Weights of a small transformer language model.
Size: 13 layers, 6 heads of 64 (2 for keys and values), vocabulary 2048.
Training: a variant of Adam for these matrices, 247M tokens, 7541 steps.
MLP neurons of a small language model. Each row is named by its layer, matrix (up: input weights) and neuron, and shows model dimensions 128-223. Each number is 128 + 32 x the weight over its row's rms, rounded and kept within 0 to 255. Numbers have three digits each.
After each neuron's rows, "fires on" lists the tokens most often at its 100 highest values on Wikipedia text that the model never trained on. A number after a token or word is its count.

L4.up330:165171121082115115088139135112100118103102148142130130139116163128165182141094179169149120117170181168135100055040103107184139105139186117081147089098090147156155177140141134190137094122155107064092140102118103110117114142198144168184136118087142157141149127102093104099148170163001177180
fires on: "===" 40, "|" 26, "==" 12, " new" 11, "ical" 4, "-" 4

L10.up368:094121187103090074177188115052122205167177164136142128161128165176160114118126171151109084115091110161064111089141066112186116138158101091033148136157103112133097116111137138160093145143084077103110197125125132165057160112085145099185168098136156127115112080098114195089133074151069180142
fires on: "." 21, ":" 19, " −" 10, "im" 10, "," 8, "-" 8

L6.up36:084104114111150143123058175145133166144087173151166151127084119052115130177157156157073086099102179142107145124128113169086147124176119106116176088111115112082092138079137097078102128130162192068102128162126102132115111171114140039111181134152153129133059088166170148147161130131118134180
fires on: "n" 28, "al" 11, "se" 11, "ar" 10, "an" 6, "er" 6

L6.up110:118169142071142122122147199091173135172121101194103059129145110054162134097195133113101137132086125049173084100068143158150119081105140092097102128082095116133108154090133107132131066106132172119144092099098116114120162155139107125137141128126145122140132159172059112081177144188033121190
fires on: "-" 21, "c" 17, "/" 12, "N" 7, "av" 5, " Film" 5

L10.up504:100202198088112102097194097106174191075068127132214095119096143116138164172128161131062173131129141135159150153124145112164213132125143120095103107134123100148155050171101115145104090091157100144077122133149114135075127167141139145100135124108156136138041073142084123084157164175131107183
fires on: " |" 51, ":" 16, "\n" 14, "s" 5, " 0" 4, "-" 4

L4.up925:118158127128092121181142128086108098087116134093236112119082151130142131105164163164190144127101109131112140095126127087146152153092140124155107136178172131170112078146102109156185087121132083112096157140116165134113118164196136171180152183070124146166068141122113086104127153156163112126
fires on: "•" 30, " by" 9, " follow" 8, "\n" 7, "present" 6, " co" 6

L7.up672:115149107117114169130118119140140105125108091125149100134080101117157107132148122090095150130128143113081092145128091165162170137134132145100141147078130123161139161114115128131108098127158133096113104152146107126118128212118144115126119172072167114170087122096149115077085140133149206146
fires on: "g" 17, "ar" 13, "er" 11, "l" 8, "c" 7

L6.up475:065085124082123070184177162081171170173187151154129090140107145095084171143168114133127118126132096121078108126116123165222105072171102035096112120120138118112127184106122139193145103114097132098175173107123158159110142112058120140124143103139155153110148121147117146137117134178094133197
fires on: "." 63, "n" 10, "ra" 8, "im" 7

L10.up90:116135097103168090185118129130095183066179102112080129135124175117119092146135084101075074144157086166141057133118083181165105075097141092076159155155170111148124102099083091128172160080114110128056170120157082105114108138161140096150178121109116134163123097166087163163156131124098222152
fires on: " Li" 28, " per" 11, " Per" 6, " is" 6, " Bi" 5

L5.up506:098179088123104082128138125088181172139099122142111103131127144119206180151159117125158089165125120093166145117125172126129150130149138037088125122151134117122104152070119118173166124161134083054116151079128050177216076121133162126153212134097189098162088133150076130155125147134070150168
fires on: "==" 62, " ==" 24, " =" 8, "===" 6

L7.up316:094120090084113145092158147123197102185172168159176069098093115117145154093163133154146181144183145067125138146095147171202086104229116078141150080183119080120091106074119132141143105126138093082137177157081085073103088111116122129105135132124139160090115148158115147048179110194089118156
fires on: "b" 34, "n" 28, "k" 10, "ra" 4

L10.up151:112121145131161165118113135134163105158120159161103093101129112180122181118125097162069049108160206118100120116078120141152135167134103075087115148148118139144131159124108149147147114116102116086087140082150113143075107132106103121105147140154148159179176148122146224162126129154118143191
fires on: "s" 23, "it" 13, "g" 12, "d" 8, "us" 7

L5.up701:052135126096094065085161110116124137115119153123109084134152121084195090201100136162083143158223158135143129111057138132142177132132105110116101133160105133179158125118147148154167164128127083105083153099062112145143097174140143146159103118082152106134084147087083119187121148133094132172
fires on: "==" 42, "===" 39, " ==" 8, "====" 6

L7.up852:147113106152124098179146149096157118128075119114104100137106147123163139135132186154124114114075126135169086088052127097114150169159182092138212066152129149117235089185103106148155085163213091111114138137121171129112170103151092100100187156149133150144107065149143127139157134128124114104
fires on: "f" 17, " of" 15, "t" 13, "i" 9, " and" 8, "ter" 7

L6.up547:143187171125088154079129148104148156110169109139097113169167127092198138191151210126133179175138176119143105140066105147122173134134135116125172113134131142103146154148157128170136098153126098134107168150108069145098112090130068099063154149127145130069056089114104133125190041112094127106
fires on: ")" 19, "li" 13, "-" 12, " re" 12, " dis" 8, "===" 5

L6.up858:160128141099122126171184142096111101117192147140094068093143135118192164126139128130102150102070165106139170163118118107130148116120138145070173124154139125138130131141145117153166070091106126159098163130137131144102166040097075066097151095122140139076144137113120112154180090169121123072
fires on: " un" 30, " dis" 28, "un" 23, "-" 6

L4.up901:143179091100126098087121077120147139106092148152122157137067205145153152137118158157099127132151124162110181143110121141141170144108131126069134125100124118135160073122151184174141130126081123060040103119105109126173092156174092154141175122053150170171105093167156079144143148162102137138
fires on: "'" 29, "==" 18, "===" 16, " in" 9, "\n" 6

L10.up323:106118114137121121156131082092132185141064101172067123109107122098168135126162146090091167163140066160108175122103138093106157182143085081125217113122110113126082109163073063183127127215217173158106117172113176148140172139173140093184116151139129132115134085109068144104089140186098134136
fires on: " U" 33, " O" 26, " C" 17, " St" 7, " F" 7

L4.up625:146146139102089065123213158090105151166105150134106123138122169124189118110165115096112159112165135090138086133141136135086148146121139112145105129125076119234151138119084137111140155161095143133130145128130115154092114119175179097173158097108134112121117103192011088102166189137102101102
fires on: "-" 30, "–" 14, "===" 13, "/" 10, " co" 8

L7.up866:151154115121100104155131114078129163087122141108132156111098128161166160167105156161117185125172098148111162078088122120125073128127174062086144142140137177178188128128146131171146194112158104121091131081097094151157141199165153148160136129117073135158104125161093074168116134130092175173
fires on: "===" 54, "e" 13, "et" 8, "====" 7

L5.up613:125186161104112093197135118086135111147142128150142114159099143101113140142167191219130126146069146105132153126137082134142186127204125139143097133253094086132116152103110135149145137130103100131104165101137194191133127114139086131128154130145130118160087070102112144148153063135084128133
fires on: "-" 47, " by" 22, "," 4, " on" 4

L7.up776:133110116107086074147143119155140141152111098140202163104052146140105144102113161148142130145112131160135113124161099151209216147145105141149106060128156130101136115084118118214157040143170153124126125187142116173101126132141093124167153109096110126107073135121099148153135126135149191169
fires on: "g" 31, "r" 23, "ed" 14, "s" 11, "l" 4

L7.up670:136189131135120084167165091126123100175164169141095166146174179167167143138156164121092155193139109119186063079079134136174117117134083132147150081193128116148127150048169107176110067081106109177094154141103084163084128093107171115101158162126115165156143105152092127121156178127110132159
fires on: "ly" 50, "ally" 18, "ough" 9, " after" 6, "tro" 5, "ten" 4

L3.up810:061158164093096086175141101073128138120172149225143086111076136102147137160151119133072149150168125110197129123035110130208119116171109103130134149155103096114113143135160140142124082103140111111123157129131157115117143110090133116179141101139158094103101140086100172093113109149109117139
fires on: "." 51, "\n" 7, "re" 4, "s" 4

L6.up587:165057094099111142171155140098157162081095083146174061129109140113196115092175163105110203167111143091126137158130108163082120145154109108135106143135097086165059096089099086124119073127124196157113116156070161138104140133165150141174148108108219106090117071148073055080169146144127115162
fires on: "s" 22, "." 10, "w" 9, "/" 8, "–" 6, "ri" 4

L10.up499:112132113111144115123162137117127193168129105103110073156099087138103113105184152161024113128155138115110077126146113137186127100149154048151123126082093124153153165089064141128120075121120108106123120131150117082155156108119129111111145179157192097121138158117140126132066171160082229119
fires on: "}" 25, " con" 17, "c" 14, "n" 9, "g" 6, " " 6

L4.up194:187115163119088077207098147117117101121114140117116158118090185067138160119173169158128119148128160186125109126144079189126169116147137100114128094100091144119118170159113145158125060163185097079135129106173057117161139145154175100130187134087094079180099102119122135120132196124089129185
fires on: " and" 36, ":" 15, " |" 11, ";" 8, "•" 8, "See" 4

L5.up338:121205153114109086108120116123136146117140146221154080126092186132195128199115135094102118157150114100112187145123131178096213180149116114098100083136135110122131145113124140156122117146155159037077127216158063173137108159142114085156139129063137101161108101123088105169169105147121171178
fires on: " |" 76, "\n" 10

L6.up975:049158131144132166132119146163072135162093098138135084072123136135148157135148188102076141105139186087110118119191095156101187128130134119142147075113066171122182117094168116127143118110213160111078092134073132172134106168147088063127166157078160142170085130099105175146118095142137161124
fires on: "ad" 24, "al" 12, "ar" 11, "l" 10, "ak" 6

L6.up544:091101156099130152103155151130172155162094154111170092090094072086105119177144149182103115161153166104123189118157181098135155108182135122136082124101108143134075103129111087119139132157174152070100161152101105146061139118128176066153130127153156084210065145069120141130116114156138108168
fires on: "e" 26, "or" 18, "el" 14, "il" 10, "a" 6, "um" 5

L10.up92:105185157162125185107148055122158141138128147180200133111116130109127114123169131141110152182128141121167120121148161127163160193110122140127133071114097065142133097162091106127110091092175123110104120123085104162140133149148157142090149202079153127097142072113075115120185205215164100214
fires on: " |" 23, "R" 9, "-" 7, "T" 6, "U" 5, "el" 5

L10.up538:079164129066149092134153115102096118127133123095139170101122180107196109141197157174153142165158122138165151122133142068152185162078132164147161148185104106171127131135132084148136129107139106109137138140119126175098102140181136133117161137078125099168058137169085123118170100145018105156
fires on: "\n" 35, "i" 13, "tri" 5

L3.up930:112157124081140104113155092107152141161098160218137127100058164131148105179138124188096165148176140132178136114060159149143137163154112115137139120120145107153088117090100132175126099171125065082045158166150173162117147104109135061134136119107178128120079151181074086147195151165074176156
fires on: "s" 39, " " 25, "\n" 15, "ies" 4

L7.up683:055121155128140120154171101118094124174151125130160090114142103106165124133154153191125130074168159147047119115127128168162135123148091128113179149104095137126046127105120105110151100136166144074081143135081103174036083118146139110153136157106174156177126140104148170117104095160106125228
fires on: "re" 27, "ich" 15, "ce" 10, "il" 9, "a" 7, "al" 6

L6.up463:156125144134126036161138117114181162109085125152160115167142136100150140126162165181101129121102140128155096111050121096136126155172093089105151145094101102134178098152106148161180092146156142119114156146089135134080134145164124163166153126115092166174136081156103197133124087130070125144
fires on: "s" 26, "st" 11, "x" 10, "f" 9, "re" 8, "t" 8

L10.up371:137129112105107140168166107119168096099138086090090181110143116142214189190173130129146148149168131144144152090085155139119163110143156109061151104129137165171174106109157122186174176153142149120130167120049118146102051150157105181118101122135201110138107167106072108121140124134095132210
fires on: " ==" 31, "===" 29, "\n" 19, "==" 15

L4.up843:121147178090109137086153151091165130172129122166106138124149133091144157177166173146197109134097093093114129157112124106100136112209138134109182122190115155114118159099098122188103101142108126122116160133135114227083132100158149063099126152155177121196104100137117168135165118129106164178
fires on: "," 44, " where" 20, "-" 13, "\"" 12, " when" 7

L7.up315:146134177025134114093173179076110176167066105124105127129126139129218094088167170137131164117149146098137104135073116137105122199158155151121119138128095118128180158118108106121156130134128128122130081087076133168171163081172118159151145114112162143150102143190055128083107154184105145153
fires on: "-" 59, " Record" 9, "===" 7, "/" 6

L10.up985:090152140143142064104145105106094187137183127181102097119069168113160145190085111172072119183126199157142129157160071139158161116092099102051145134129100130073091140065090135179194158078132103131063120132149094112104178093168122090168143095151065161085066098165144182120125133132124120170
fires on: " Li" 45, "ri" 10, " Bra" 9, " Man" 8, " Hu" 6, " Per" 5

L5.up546:124150124098073141214125143106164123103091121171147147095159158081172143193138160073117149142144150161087165160135098146154153139129136069112129083116048118119180124118112088099106090169138106122109156098147079183061136127163128092146179081127119102152138151071122110222106129152139157149
fires on: " |" 18, "==" 16, " =" 13, ":" 7, "S" 7, "ed" 7

L6.up353:127107136092091131118166154147202148163100123159155096136089146082128133115124173128095165151141100130149102164128149132104149149136114102159119146068120125126113085107156131127113109125124174149108083189090118131123128052166121101155175114106147131093068115136062088091126122164144135129
fires on: "–" 17, "ro" 16, "/" 12, "-" 9, "ball" 7, "all" 7

L10.up950:056103164093067121164140159135159158200085051141155193102094133129124138145118085130116192124156112168109150143115119093207152173132104125137153107119130124080123098093095090144111080208160168066132138151185097170090128124099130113129104111157147144141091109111093135101175116159098126164
fires on: " L" 30, " M" 30, " R" 25, " m" 6, "m" 6

L7.up235:167173167114164124161100175136179139135112154147081158149130143069177159102128170090068162133160119122110104191101077117155177140156142125140175080124177136155097141124102119129095101117143075115112150131146090142135190137074193053144217113129170095115068137152048175074173133134085106104
fires on: " as" 19, "y" 19, "or" 12, "ry" 11, "ary" 5, "=" 5

L10.up62:114084093145128117125182049147128179110060092101161082137074140118110117138077121110135108176121118127108059137171149125142205167176125118123082086130151134166134052051078139150099094205113127116090118149064111153122111097188135132157119119145078106097064154080143116140215171102155142119
fires on: " " 32, "s" 14, "ed" 7, " part" 5, ":" 5, "b" 4

L4.up816:163135112126079093105176123093149133127110126133187060104114150106190091108116156153080191144159145076150098110137159146090106177129107094133094120128084133145135098099071116113068094105093121134094124125066160141111186084178180100158131091123204105173138150184081093102126172151129118094
fires on: "/" 19, "-" 15, "–" 10, "les" 8, "ation" 6

L6.up253:121118129136156101111102132152131203162107149168160081175097117131137137158226114171027104133090126109113097152091150178106077144145099108138193112108090109144099119099045092162115119133135104120098084164149079188077112183147180079133178138147120153158118109104136123099151147152136138141
fires on: "s" 23, "n" 15, "e" 11, "ke" 5, "se" 5